{
  "rope_fraction": 1.0,
  "warmup_steps": 214,
  "train_tokens": 845900000
}
MLP neurons of a small language model. Each row is named by its layer, matrix (gate and up: input weights) and neuron, and shows model dimensions 128-255. Each number is 500 + 25 x the weight over its row's rms, rounded and kept within 0 to 999. Numbers have three digits each. A neuron's up and down rows have the sign that makes its largest values positive.
Before each neuron's rows, "fires after" lists the tokens most often just before its 100 highest values on Wikipedia text that the model never trained on. A number after a token or word is its count.

fires after: " " 45, "\n" 10, "|" 6, "1" 5, "2" 5, ";" 4
L5.gate1030:495501495501443488515529520498515458447514543509492479503529551534490496532508439469494525520528540549489479507498487523488499503495476496480469503470512502478490418493530484514522517518490514567468490504468514532499501451491533514493512523502480495542525485521497533504524529495471532501525528493481518503496464490513568498465476501517488488499483503536472475471522446463511456523515
L5.up1030:494494493521522512471508444509472509510553516481496529477508505492511523507479512499528501513452498483498496504517498526484466513479455526476504495516512497530483514505495467479494488478488531545535494487465508472493519498497484465522499497496523476471564522514503488463485487507501518474521529481522519547499506491484552479515528500440504522511460495475505481506485476495493483523451

fires after: "2" 100
L5.gate2046:527519552511536469505567494487526506493479500471479559516491503511494503506505544532482510478508490463492494493527517527513502508468491489476493462504476498514498500534488508505470489513502515510522529489500512472557524469520530499505503516479506473471467517524484494508462483497495520516471468522492513478529492528501500487538495511495494540485506470533487525488479529522498523483527
L5.up2046:502473543487508469499493514497483482513491504488514497491467507502513511509468521553498538483446471494489516459539512516530493508482546503474509475493490442504453515511496452542487498509517513495521530498496459504538517491500537514480480535468520439487499531502520519508482497511487537515496443495451547481521514524487522525543511502488480509478510536514498457487464524500523483497520

fires after: " |" 23, "0" 21, "9" 8, "-" 6, " November" 5, "," 4
L5.gate1700:486474511537484511473491532529464488457493541513499437486502516533483517476482502447531477501516484482463427473525464492502444542509513517529513517477501459506512495489475485461449484480534526473502497460496489495503489523499489510484509507540520495545499469504495504533476508466524482496482523514494510446554493482518457495440466549455504521493481458455466492511476496481495558496457
L5.up1700:491488484448507509471506451499507507481484494549485479486468461552490482476475514520492470507464451511491512512495504455460496530485487555490520479488517463567502479497511501440512452478464507484523478478487506491500507476472509481499487491519526503519464479544474505519515477493522504510470498513498493495467522540492508516469480513540518499474430493474534441477506494483508489483458

fires after: "," 29, ":" 15, " " 10, "5" 5, "0" 5, " was" 4
L5.gate1052:481495487473463500481526508486496478526519508499505476529513521495461507529516532487503535486551471479482510476534506490581516511511503479494499489489475475493499501475505474498525481498472483477488471476472470544539515478517533563540473545476501515471463499500488493507544482484522506500493529557451513525473547461496487466503488523484506546498500473514498481480466506519489505462495
L5.up1052:448510463502504530473477545472487477510516490527473555515526494531506432492534487545515541496502542522464502538489552506525455546544504509519555494495449470471496543507506541516466530504528520504497463518501515490542487482483557548498465542451488477474468497489518492457519477514466535465482498529444497476485473498523482498484518492502484502513504504491480474482521459515479494482498

fires after: "1" 32, "9" 19, "0" 13, " " 7, "–" 6, "|" 5
L5.gate1710:473508505484538500536496504525495547479491493455499506479514488511473510514491529497484498530552502479552482548460491463492479520475510483472505457480451471500507520499517536499491481504497523513512485515522472487516515501565520509506503507478460490495562532490515468531500505459489495511480459443555501517536487513510522495467525492521487560496483496506529487497473529474532503535550
L5.up1710:527473491536504548493500490536510480480509513497508492470479469480537545444497513448467544551547500568541470455493449520503490454501472484499495473500516518487516477505489483514543506441523515531482508494462474488519484492513486519474508421509509505491492504478472463549483477526500482490509504503524495485496476514459490476511468477527463499515505489492485470494463506521510493489487

fires after: " |" 36, "|" 25, " " 13, "\n" 7
L5.gate399:527505499511463443513515503481492451429508524510543486520514527509472496506534536496551487542500506502547467484508503515516453502482449499538546469527521476526476490472474533499420487474492540488476494474484506525495543506514486484495474464514451503494503505520528490494494523492523508485549526491495491486496473436512494509491522506459489496487526493488510493481547481486539498474515
L5.up399:529451481521461471434533518507512516465466492528465496457499489529467469465500479462508536461501515494509506505509492528495501479487478533494501520487474491485538430502515481500472472501498489537495488491504499536537515485483514516523485533509495472491516504514521495503521526500454475485503555490508481527490514475511489522434492474520531527494454457470450545516517507524544536523489

fires after: "2" 14, "1" 13, "4" 12, "3" 7, "6" 6, "s" 4
L5.gate1639:473474478483496510470475495540491461491457457507498441487514526511476473491511528491495506511546486470485465484520487535536517510511488482469491480485498501491462524494504482534480493508528489531525516472492466503504527499484517486485503477506487501525532505531525517544502508492492494498504494467488472462542507516509472522464481471519482566522507488482482470499518501481483514504441
L5.up1639:510557477500514544494482465486526447499509493511533500536467481516509443538511494500534513479472508489495498520489495506499525504515509484498558520463503505526483515513524493528484489536475539462477542446516496501499464517466492506506528487508509512523509468475512448489494473462469474481524467507510468459474520522515478525512478505522499484496510513475488471452457495549516545545473

fires after: " " 55, "\n" 13, "|" 6, "'" 4
L5.gate1452:506507480509503494495507490419499467475497488509544483493482518535470478531462546519493476490498520484485483484480532474517511500440503502469523454499480527510492506531481494509493501507560485464489472492471447524462510524472513509493514492533504493472473509473527499488460530524471533509563517480497515495481506451470511462503505465464526454503494523484483468495516490533487490471533
L5.up1452:529486478447488500487505483526517495515529482508512507445529486502487539486492525543494539511533515485492494542505505522485531501553484536504512465513511491472550459478517510472500520541515481501503461489447510520485491471538502497515452467495525469523483522493511477518536517535512520503479481479461495498496498460509524527475474504530569490528482495496500456540471495553484556524497

fires after: " " 54, " November" 6, "." 4
L5.gate87:523466462511517522473467494521497518512475488474496550495520491546507540493544519497505451495529511477504498510497526505494494540512465511505483495528490520476482529520538502463542506483504505504513544493535452538487556490530481521479502523510527467481499487528465507515502530480509482500516495519485532496475515487489476522470510521489524549470502492496512490505505500474487519461463
L5.up87:455493493475513495506461523450504483502464527536469499480485487493488513467500497497500467528447500456481487551471497467496481501480491510507487465502508509479523478494480530511488483516526475492499506503525449510522482473477456498511494495490503487507480505492481478516488459481462532514498462552466485510525487474494472533486516489497503477492508509497543507511524505537452498510489

fires after: " |" 20, "0" 16, " " 15, "|" 13, "1" 6, "9" 6
L5.gate238:489499547504502519476497523463458550500496463511463467485505540527480498528498472498521493528509520485516502470493480524492483520557537474499518462485480507491506454482531525478446495483492505525478475463502547538497501476491492494500503493504464519578506501536487473490501543473526489458487491541524502477497450505515489464503505539497505497511482492482506502477464441526488485486509
L5.up238:496537519457520518536495458484431507483506512547531494517509519496479509505497464539514463492538526529484505477525511473516491510485508454493475487506479467431529514497534459499494482521480475537487452487478472503512497513496488467500527510528520482484501481510462457456494533523478522509506492486447516499514518503503468466453495529516504511502511517527465452542531538510531485514531

fires after: "2" 39, " " 10, "4" 9, "8" 8, "5" 8
L5.gate2294:460508503539478505519513528524485496469542545514458484475521525500503491531484570533528526492484549518517505510506513477514487459506485498491528519509446514536468493467524514525490496491508470499514483448489485468504502485476515517473530512478522509457480504498476486503482441474523506508462533491513475502496510457500492534547491457504521481477471530493496518540482477510519500467481
L5.up2294:506476516492532479504431489434485447468505505454545508504490480504480468489544513520507481492521499528466472489498493479497485485484513445547472524499493523507523478490500465520506487478489484507505544540483491445504523503494516523488536488510492462502469507512499509518500496475465451495452539474513476496460488523516436516514479460497510523544478499475477501546521476530510467474486

fires after: " |" 54, "|" 13, "0" 7, "-" 4
L5.gate858:441519506535487460496530509509492488538543527516485510503511480493530518501509493525467499523497503448500501533486508493485496524473473503536489515474490471490527557479499491503524485470466508482519510469535477510498515554472484468532527517485498508477502546482489499495506493540466505628473522491531487505549499482567454499506496496503490474471527473585473483469454526513462504509560
L5.up858:594457492517511493500463533456507479461485482498528508480490540507465530512499513497506482510461519494544486501514488495470475486497501533523496500520483516487503484463477503472498520494490518510495444498518482520493484467480495470481481518491502520511503487489522502446504524456490491365520520501501466479496499501436505495492501505528492503487505534379475522515511494522508495496504

fires after: "|" 19, "1" 16, "0" 15, " " 13, "9" 11, "–" 8
L5.gate1331:474486504463471486473446525460528522454485504468489510542487500523473534510471544521499505465533494521524462489489504498499522461495516477505486478465519510518530537459546504543469469510505577527526527497463504503544548455505549534476487526508528550471482503525463478531490494533492498498505468503540515489466462509522472552507503470498492502511475544512517495454519528490529501483532
L5.up1331:499502467515508479510497507509498527509491467506512445522510484496471453517519515488469471498519476519522485537485511512514491506506500522493483496520521509522451538447463484486524523482422536506483456502489483526549489523498478526475526462483515541490487482495483466512506502469510485495512509520531512496508534543513459493541517490509488516504508514443506517510517549500537514555503

fires after: "9" 22, "|" 16, "0" 14, " " 12, "1" 8, " |" 6
L5.gate124:484486492471506496482531538487521486440510535504498516453514466535508491529470548486468531511520529519511500532486496511449499451486507465463496485512528439534463480499530499523494444456507495513467510501482479461484485486515528518452520489493518493526510516533451525507471517507449506507485487528521506520516503494478483448509485484511528531534539473505527501517437513473526494520488
L5.up124:488517465486556485509475503477541506497493472506452577502477477570502511513501440504509503536518541472475486541500497500499512525487522468493506473476472495486512537468481487484504494538519473511536491489501489495495464510493506473515531514445462480484520509511478489511490522496538532509503477461479512544503518504500479508516449518508561537554494499489454500516500513506530500475475

fires after: "–" 27, "0" 14, "2" 12, " " 9, "9" 4
L5.gate678:517512505509478463506531548512480516493507492444494513508493491514471518518530479477462544497460486490475511491544504548541521487459441525460576497457467498540490484501506474489463496506527508501519486521477520516477536500498501462487523492475526504491485530505451490451483510491518525482556552515513484528546499481523482555474450502499501496484503488513489497468455516520522481502474
L5.up678:535470535522522495515514534451490499488453470504456495513527498526516502479472494527529524523493512495483478513473484524506492510496489521467512433470493494478542498495483493488522529490487482514553481435518516530548552481483519512460530517525476473464520532521495468473475523521520495508464505499543473521497505482507488514483499542521458468510523483492532494487487518478505515485474

fires after: "s" 65
L5.gate1513:496485501495518466499507505491466500483522424530470493511499527541450507502480513477512526510516507458533484507521484525528515540505517503510504459482505521501507522452476476498509521538476506485460536515483536449504449490476521544454508515497465507493477520520474500521445511482494492484524549490515464487486490481495520502506537554534526517539471506523515473501554434504522533482511
L5.up1513:519505515502513491523440487510482481500505508537542528519489503482516552484470474490504462560470526507519481532508481532495536514531479509513484516469463498503514533488458526542483468521503539501486492478500498499538477434500522504462518506478511484487484492477495482553507482491481530505534535500531522469470555502498472464447453499486507509508483537542537487469463439510490521478523

fires after: " " 62, " in" 6, " (" 5, "\n" 5
L5.gate910:510526509497533481461546507494474508503522488486498471511511523530490512484455475438487496514502489517493461489466516516547484509564461509514512460489482488476527473466512458489499488544489470472487496522511539497481516462479518587485484516538498523556521513547503450490532478502508501493514486500491444507504455488480476527475492529504524560468456483480528473515463525491531506493499
L5.up910:538515506499499513495534465537479516535514481477518561484488523484518529464503473530543495498506483458515489492453495474493452486511501525467499486486482469470541502501507499532489472485500515511520500519506506513519529484494504540478501512504489515544535477534472457471515495516506452502524473533455479512495478471509468469490496517495522494474465505526511531503516494490488465479545

fires after: "1" 18, " as" 14, "9" 10, "0" 10, "6" 8, "2" 5
L5.gate1632:495484508497499500491485496522487505485536471504494491522530504511477510484513526483482558521534493492506486441517505514504495507555489486471533506511503472481501547470512519485503471545510504500515498464518519471488458422516523512480473517445486475470457471534454466463502498525471476492523570495542509462518515524492495523505531509486549532487519454536518516487504555486488499517505
L5.up1632:506468490484545521464505455514536503509541515511486481524504536553497493502538503547521503504561467481479501502549482563522531488536483491523476474504547501499526499482469495491495468486470495500542494514512515489474503497530468492488487507523464500484519504502492499538535497550471484514453501537481500489520515486440467500501548521572479498539531477463488496487443503493514492492490

fires after: " |" 42, ";" 29, " " 5
L5.gate1658:497519513479540452533537541496547482481518518494509544504512517509505536542520516523485528467479530482529512503476508500523477496511542503496444487499490502519474505492535463469500461524484486477486531470489515484484522478486496465516510465501512478479501493463484509541460506534506493510508512526501557489528525503499512491464503464516490499509460483496480513482464515495509512504503
L5.up1658:521532531561486525473547471465492457504500438485506506519511487506518474530471465546514523491499490486454503536461503506456521474523516512544494517500520510530514527534484483505493512494487511465516489483509572501467528497505518512540487438518505507487503551536459523522522511490510487460490535517500477469501499526500509448473461479479474481510508487524487485493500523554485474476516

fires after: " " 42, " (" 27
L5.gate1337:507517457483483458522497510480500480495518475482494515488529510521498509496500492492498478505432495504499491515457471464524487497465505496581497558535484520451505478505540491481528510532511493498455519523463495494526490484503508508506526496487490486484479460493451493497487472485525487495509494505480517483509512492489493491465500494538509532506468471470516487495501479516504554476507
L5.up1337:472451515497511517497467496513473470485505510522518495494492515515510548498483500516502536588497464477478431510503515489459488520517485459464459506498512499515477509500495493504502494478481539518473508489486493489503486486547478496512508478471522496531504496497500480476492463528479502523496560514510469490419485500521486471442500480483486499497483519513517495521487509486508532481484

fires after: " " 19, "|" 17, "0" 15, "9" 13, "–" 11, "1" 8
L5.gate1324:463532451505485472499488516499485500488500441515454481482521484525498497468558505537476531465516509529498500465482555533487467478517520493456489471473454511483534456497515498506491448502518505503511456494485470522485462470479522530479540461460460506495482515502476487503517528498490505476487489466504504526513512479522528480472510496494478523530491518498490459480489520517478519476513
L5.up1324:467484527490503498502480535480534513483526488504497487477513494512499535523497506492499492529497520501498473493514479462526503526486466466479513489467489495522490493465544530485475446438522558488521517519527442511506501509496489513501495476555502476526525530524473493484497493488514497531485478472460532537574536487514496510524503517485505495509499492519544456466499504485529495541450